{"n_layer": 15, "d_model": 224, "n_head": 4, "n_kv_head": 4, "head_dim": 64, "d_mlp": 896, "vocab_size": 2048, "activation": "tanh_gelu", "norm": "layernorm", "norm_place": "pre", "norm_eps": 1e-05, "positions": "learned", "qk_norm": false, "attn_scale": 0.125, "bias": "all", "tie_embeddings": true, "parallel_block": false, "init": "normal", "init_std_qkv": 0.03, "init_std_o": 0.0, "init_std_up": 0.03, "init_std_down": 0.0, "init_mimetic": 0.7, "optimizer": "muon_variant", "lr": 0.0105, "lr_mult_qkv": 0.5, "beta1": 0.93, "lr_head": 0.00522, "warmup_steps": 200, "schedule": "wsd", "decay_fraction": 0.879, "decay_shape": "linear", "final_lr_fraction": 0.0, "batch_tokens": 65536, "seq_len": 512, "doc_mask": true, "train_tokens": 406400000, "steps": 6202, "dataset": "wikipedia_en"}
MLP neurons of a small language model. Each row is named by its layer, matrix (up: input weights; down: output weights) and neuron, and shows model dimensions 96-159. Each number is 50 + 10 x the weight over its row's rms, rounded and kept within 0 to 99.
Before each neuron's rows, "fires before" lists the tokens most often just after its 100 highest values on Wikipedia text that the model never trained on. A number after a token or word is its count.

fires before: "s" 23, "at" 7, "d" 6, "e" 5, "le" 5, "al" 4
L11.up244:41 47 50 52 47 27 45 51 42 62 37 36 62 68 68 25 50 50 43 57 55 45 54 58 50 31 55 55 57 62 34 48 40 52 60 67 77 21 39 44 36 53 59 49 58 25 64 49 52 55 48 48 39 53 62 68 50 52 55 72 49 54 63 41
L11.down244:63 47 45 49 55 68 60 50 43 66 67 60 61 47 60 72 60 60 45 43 41 53 52 27 69 42 48 36 43 50 45 25 45 44 34 44 50 45 45 50 67 57 56 70 69 55 63 41 33 44 50 80 40 55 56 75 57 42 50 52 39 41 61 54

fires before: "\n" 56, ")" 12, " " 5, " |" 4
L11.up52:56 47 46 42 53 48 51 38 35 51 30 52 45 35 49 54 61 47 52 59 47 52 36 47 63 32 45 38 38 46 43 56 66 60 49 63 31 59 47 60 56 43 56 57 39 54 50 41 43 35 38 55 73 58 48 34 57 64 51 42 65 45 62 38
L11.down52:48 38 60 50 57 38 45 36 66 61 47 49 65 60 31 44 48 52 53 62 44 46 53 55 53 57 49 49 58 52 54 55 56 42 36 54 32 43 51 59 48 38 60 48 31 30 43 79 41 51 53 51 39 47 59 57 59 41 49 71 67 44 55 51

fires before: "\n" 31, " The" 13, " It" 7, "-" 4, " B" 4
L2.up522:33 29 66 55 72 43 60 59 48 46 59 44 48 61 64 49 49 50 41 46 42 25 39 60 42 50 31 41 49 39 36 47 55 55 50 54 52 34 53 44 60 60 44 46 46 60 42 61 50 54 46 64 55 37 25 47 60 42 44 52 50 38 58 44
L2.down522:57 61 67 70 36 52 37 54 62 44 58 51 56 56 29 64 70 49 57 53 34 69 54 41 43 44 31 54 62 59 47 44 54 54 51 32 71 59 52 54 63 59 56 43 38 38 58 39 40 47 50 51 42 39 69 43 34 71 36 44 54 53 48 53

fires before: "s" 31, "al" 13, " of" 5, "ition" 4, "," 4, " " 4
L12.up621:51 49 46 53 55 49 37 52 59 55 64 52 55 70 53 67 37 62 62 71 46 38 59 60 52 72 30 54 55 48 61 47 36 43 47 41 59 56 44 34 68 52 65 58 85 57 58 37 51 35 49 49 41 52 53 57 34 35 53 54 45 48 59 49
L12.down621:53 43 22 66 41 53 90 59 52 35 37 64 40 31 53 27 59 41 55 44 60 40 38 62 52 42 49 37 48 54 64 55 58 53 58 46 58 67 48 56 54 63 62 53 53 50 51 56 62 37 51 58 50 46 49 42 44 63 55 53 40 66 46 75

fires before: " |" 29, ":" 20, "\n" 10, "Note" 4, " " 4
L11.up2:57 54 56 39 63 50 35 60 44 53 71 55 56 47 39 64 61 43 52 65 57 56 51 47 47 48 74 39 48 31 57 46 34 53 41 69 80 51 43 51 49 54 49 48 54 50 51 40 53 45 44 54 54 52 59 40 51 48 56 37 43 56 44 61
L11.down2:56 39 44 47 37 44 61 54 58 39 54 34 46 51 56 56 49 48 36 55 51 46 42 68 34 56 56 32 29 62 54 47 52 39 52 46 26 47 57 39 31 61 42 54 52 72 60 54 51 55 48 41 49 41 24 30 39 72 49 38 51 44 58 50

fires before: "\n" 37, " The" 11, " It" 7, " In" 5, " This" 4
L4.up668:36 50 60 44 41 36 34 62 61 39 54 52 44 54 61 64 49 62 53 64 55 56 35 39 76 52 56 45 37 44 54 38 45 45 47 63 46 45 64 52 51 27 53 63 53 58 40 30 36 62 39 55 50 77 61 43 42 58 54 44 40 47 59 40
L4.down668:58 26 58 66 57 56 52 54 49 38 45 55 45 58 46 49 35 47 43 49 49 51 68 59 51 42 53 28 63 56 67 56 50 34 49 38 42 45 40 33 57 45 36 49 40 49 59 58 35 21 56 58 55 51 51 49 51 59 50 49 54 50 59 63

fires before: "it" 19, "ition" 13, "ant" 9, "ed" 6, "ing" 6
L12.up247:56 75 60 56 60 57 56 50 48 52 50 42 39 39 61 59 48 42 41 60 57 54 59 56 53 32 53 57 40 37 54 43 55 39 54 43 58 61 43 53 36 59 69 54 39 34 45 29 50 43 53 53 64 37 65 37 64 57 39 57 56 45 50 43
L12.down247:39 36 51 43 44 49 25 43 73 64 50 62 62 67 45 51 47 39 48 37 33 52 64 48 46 56 54 50 47 38 42 56 41 55 61 72 39 70 69 64 23 60 69 54 44 58 62 63 48 45 56 47 36 47 45 68 45 42 42 58 42 49 49 71

fires before: "|" 48, "\n" 42, "-" 4
L12.up246:55 59 30 56 60 43 42 29 47 49 41 39 58 36 43 67 48 53 46 47 32 52 35 47 48 52 45 46 42 50 46 56 59 38 46 48 54 49 63 53 45 52 55 60 37 50 40 62 23 39 42 50 52 41 51 37 51 57 43 46 68 55 63 57
L12.down246:43 37 51 52 40 56 57 49 44 55 64 50 44 62 45 39 57 51 61 46 58 56 46 46 25 38 42 51 56 50 53 62 43 39 40 39 54 56 17 41 61 39 66 52 45 34 40 52 66 49 57 37 59 57 62 63 40 55 59 40 54 26 53 66

fires before: "N" 19, "″" 16, "ate" 9, "ant" 7, " |" 7, "m" 5
L7.up865:40 54 53 56 39 38 39 58 56 53 65 26 60 57 60 42 50 51 51 46 66 46 60 41 53 57 35 50 35 47 50 48 54 36 50 70 60 45 39 53 64 40 33 53 51 64 66 38 33 52 40 57 45 47 53 51 30 52 53 58 59 41 41 49
L7.down865:67 50 61 37 58 57 59 37 45 38 45 53 62 39 41 14 38 61 49 49 63 56 35 49 43 48 52 51 51 42 50 55 58 33 50 57 58 55 34 62 54 44 52 35 35 49 44 59 45 49 50 43 54 41 50 33 49 37 44 54 62 66 43 61

fires before: "s" 44, "st" 7, "li" 7, "d" 4
L7.up860:44 39 38 51 53 42 40 51 34 48 46 35 72 61 70 56 61 39 62 80 40 24 40 64 61 47 56 21 45 55 57 55 50 58 51 49 52 49 65 46 68 62 55 57 47 42 51 46 64 47 36 51 47 32 53 69 47 59 39 47 56 50 54 49
L7.down860:50 46 44 65 45 33 74 56 54 30 39 49 47 59 43 64 52 64 55 46 54 55 66 60 72 45 48 60 63 54 66 50 38 53 36 32 63 36 49 59 70 59 53 42 63 52 58 40 56 56 55 63 41 41 52 61 38 49 49 47 51 57 58 49

fires before: "s" 53, " |" 13, " vote" 5
L12.up310:48 40 51 53 46 40 38 52 38 53 64 45 51 45 51 43 41 57 45 43 60 51 60 44 46 55 31 55 39 52 65 32 59 73 54 65 51 57 40 32 51 56 58 60 64 39 44 41 47 49 47 47 42 54 69 49 44 44 46 62 69 52 62 45
L12.down310:55 45 40 42 68 61 52 61 43 61 58 53 48 52 45 47 45 57 57 53 53 51 49 58 61 55 40 52 45 54 45 50 34 59 34 60 38 46 60 62 60 58 51 43 53 75 38 50 46 54 34 52 50 43 33 43 54 47 34 59 55 39 37 53

fires before: "s" 24, "\n" 15, "," 12, " " 9, "-" 4
L3.up262:38 38 63 36 57 48 56 38 49 30 61 58 59 38 41 66 48 53 47 38 54 52 44 63 51 52 41 56 48 47 49 56 49 42 48 58 35 32 64 42 53 58 51 49 61 62 56 54 60 44 51 46 57 57 51 26 44 44 65 59 64 35 55 41
L3.down262:42 52 46 48 80 64 59 39 68 47 39 37 53 57 47 55 41 23 57 45 55 53 55 54 59 60 44 21 58 64 49 59 64 43 42 50 56 57 51 34 29 53 58 67 34 45 44 52 56 61 41 53 60 48 32 52 49 63 46 41 38 40 33 52

fires before: "\n" 98
L10.up351:58 42 62 50 60 37 37 60 51 48 57 59 48 52 47 42 44 66 42 39 56 49 43 67 59 45 37 56 50 53 50 49 58 58 47 55 41 34 56 50 59 59 41 34 43 60 48 59 42 41 43 74 55 55 57 64 59 62 55 39 38 20 38 59
L10.down351:37 36 57 53 38 57 72 36 56 51 52 50 47 55 45 59 33 45 48 40 45 43 42 39 50 45 34 38 63 44 37 53 61 66 46 48 39 41 33 39 47 49 38 56 52 54 56 72 52 30 45 58 48 65 58 54 51 56 62 51 56 54 59 40

fires before: "\n" 51, "s" 8
L2.up267:61 44 43 56 63 53 57 59 55 65 66 51 57 35 30 45 52 65 76 29 55 49 35 46 50 45 42 45 73 37 56 56 47 47 49 57 37 40 44 42 64 40 50 61 67 50 51 56 44 36 46 63 59 46 55 50 40 50 46 53 61 32 54 61
L2.down267:57 46 41 51 50 62 45 66 53 56 52 53 62 44 50 47 41 36 47 40 50 51 39 73 41 39 61 47 51 45 52 61 42 64 60 48 35 65 38 53 29 50 48 54 49 44 47 65 45 44 29 45 42 44 42 45 37 46 51 63 48 46 45 48

fires before: "\n" 40, "|" 10, " |" 7, ":" 4, "-" 4
L2.up730:49 24 46 42 59 51 69 50 60 52 43 45 23 44 62 43 54 64 58 63 49 72 45 39 42 50 60 51 65 37 50 44 52 29 43 44 37 52 50 38 60 47 46 40 45 47 50 73 38 36 55 59 52 52 57 39 40 44 49 62 46 48 48 41
L2.down730:57 63 75 36 43 48 44 53 50 63 40 50 90 51 47 26 27 59 57 33 47 46 54 55 35 37 39 47 36 48 45 66 67 67 56 38 42 57 53 43 72 51 60 55 45 49 53 50 59 57 43 39 39 47 36 33 59 58 47 52 58 55 43 54

fires before: "-" 25, " " 23, "." 5, " 100" 4
L3.up862:45 40 60 66 53 51 47 52 44 49 55 47 70 54 37 63 63 61 44 43 47 45 53 47 58 51 36 53 46 54 64 38 60 51 52 68 43 37 62 53 50 50 58 50 54 64 50 50 45 39 45 55 56 39 45 36 41 53 52 47 59 37 55 47
L3.down862:57 64 50 30 26 42 62 26 34 54 55 66 48 59 48 54 41 34 43 59 60 34 54 38 51 45 45 39 41 47 47 65 62 61 56 38 45 54 38 43 51 45 37 38 54 62 45 62 36 35 68 58 52 60 46 48 63 51 48 51 33 61 48 64

fires before: "ed" 29, "ment" 10, "s" 10, "ing" 7, "or" 5, "r" 4
L11.up331:59 59 56 54 47 65 41 57 37 56 52 35 42 33 62 42 49 43 37 64 48 37 39 61 51 47 48 43 47 61 58 43 74 46 44 56 37 50 55 63 51 52 49 55 56 42 49 48 55 22 53 39 53 62 83 65 53 68 45 52 39 49 47 29
L11.down331:47 51 49 50 48 51 36 58 49 51 52 42 45 60 51 42 35 48 34 37 55 36 46 43 58 39 43 55 55 54 42 58 61 62 56 51 40 46 49 38 64 51 51 63 44 44 50 40 55 34 32 42 57 65 74 54 56 67 38 48 50 59 45 54

fires before: "\n" 78
L9.up123:52 53 40 47 47 50 67 46 48 42 61 37 50 46 46 40 50 41 61 44 50 56 44 57 48 31 56 38 62 44 42 66 73 30 34 63 45 31 49 46 68 54 50 41 71 46 34 39 37 50 53 59 41 56 39 31 44 61 58 53 33 48 64 47
L9.down123:52 42 60 47 51 74 51 45 53 56 44 53 41 66 61 51 50 48 39 29 41 51 52 55 48 48 47 63 53 50 34 45 53 46 53 55 46 53 54 50 51 72 34 37 67 66 48 50 59 56 28 42 58 44 63 63 46 38 34 30 47 58 50 43

fires before: "\n" 91
L2.up102:81 49 53 60 57 31 60 61 60 66 61 55 45 59 38 62 46 43 64 64 63 66 46 61 59 58 39 35 58 49 48 55 46 41 55 42 63 49 60 50 65 32 26 52 53 61 49 42 44 48 38 68 43 51 52 42 52 30 44 43 66 57 51 48
L2.down102:33 39 55 55 59 59 45 56 47 43 55 42 55 44 45 46 57 41 46 55 52 45 46 45 63 48 49 41 43 45 36 73 59 61 45 45 55 42 44 30 56 29 31 58 35 41 59 50 50 50 36 55 42 66 62 34 38 67 45 55 66 49 34 30

fires before: "\n" 78, " |" 8, "-" 7
L12.up162:50 38 76 49 47 34 37 43 58 48 63 41 59 56 28 56 51 30 49 58 40 58 48 50 48 46 71 39 41 38 44 52 44 60 29 55 53 38 46 36 43 38 48 47 49 48 58 57 33 30 61 68 46 56 46 39 42 45 55 51 59 37 62 54
L12.down162:60 33 47 55 57 51 42 35 45 50 63 56 63 40 43 42 27 63 47 46 39 60 46 54 57 23 44 45 38 49 52 44 57 70 53 59 51 59 48 33 58 40 60 55 27 59 31 41 35 50 56 40 45 73 57 44 43 72 65 42 42 57 34 52

fires before: "\n" 32, "-" 21, "s" 11, "o" 4
L9.up814:49 33 48 49 57 45 54 65 55 58 53 28 60 58 61 46 39 34 57 49 48 41 27 61 75 51 47 24 50 62 47 43 66 29 47 59 44 27 44 38 46 54 47 45 43 50 66 44 43 47 55 63 57 43 35 67 54 54 48 19 49 48 53 43
L9.down814:29 38 60 46 57 39 52 51 55 37 61 63 40 39 50 52 47 54 47 59 37 53 40 37 51 49 51 35 41 52 55 45 46 67 59 59 46 37 49 37 68 65 53 46 60 51 51 53 52 45 49 57 47 44 56 32 50 59 61 43 42 42 52 54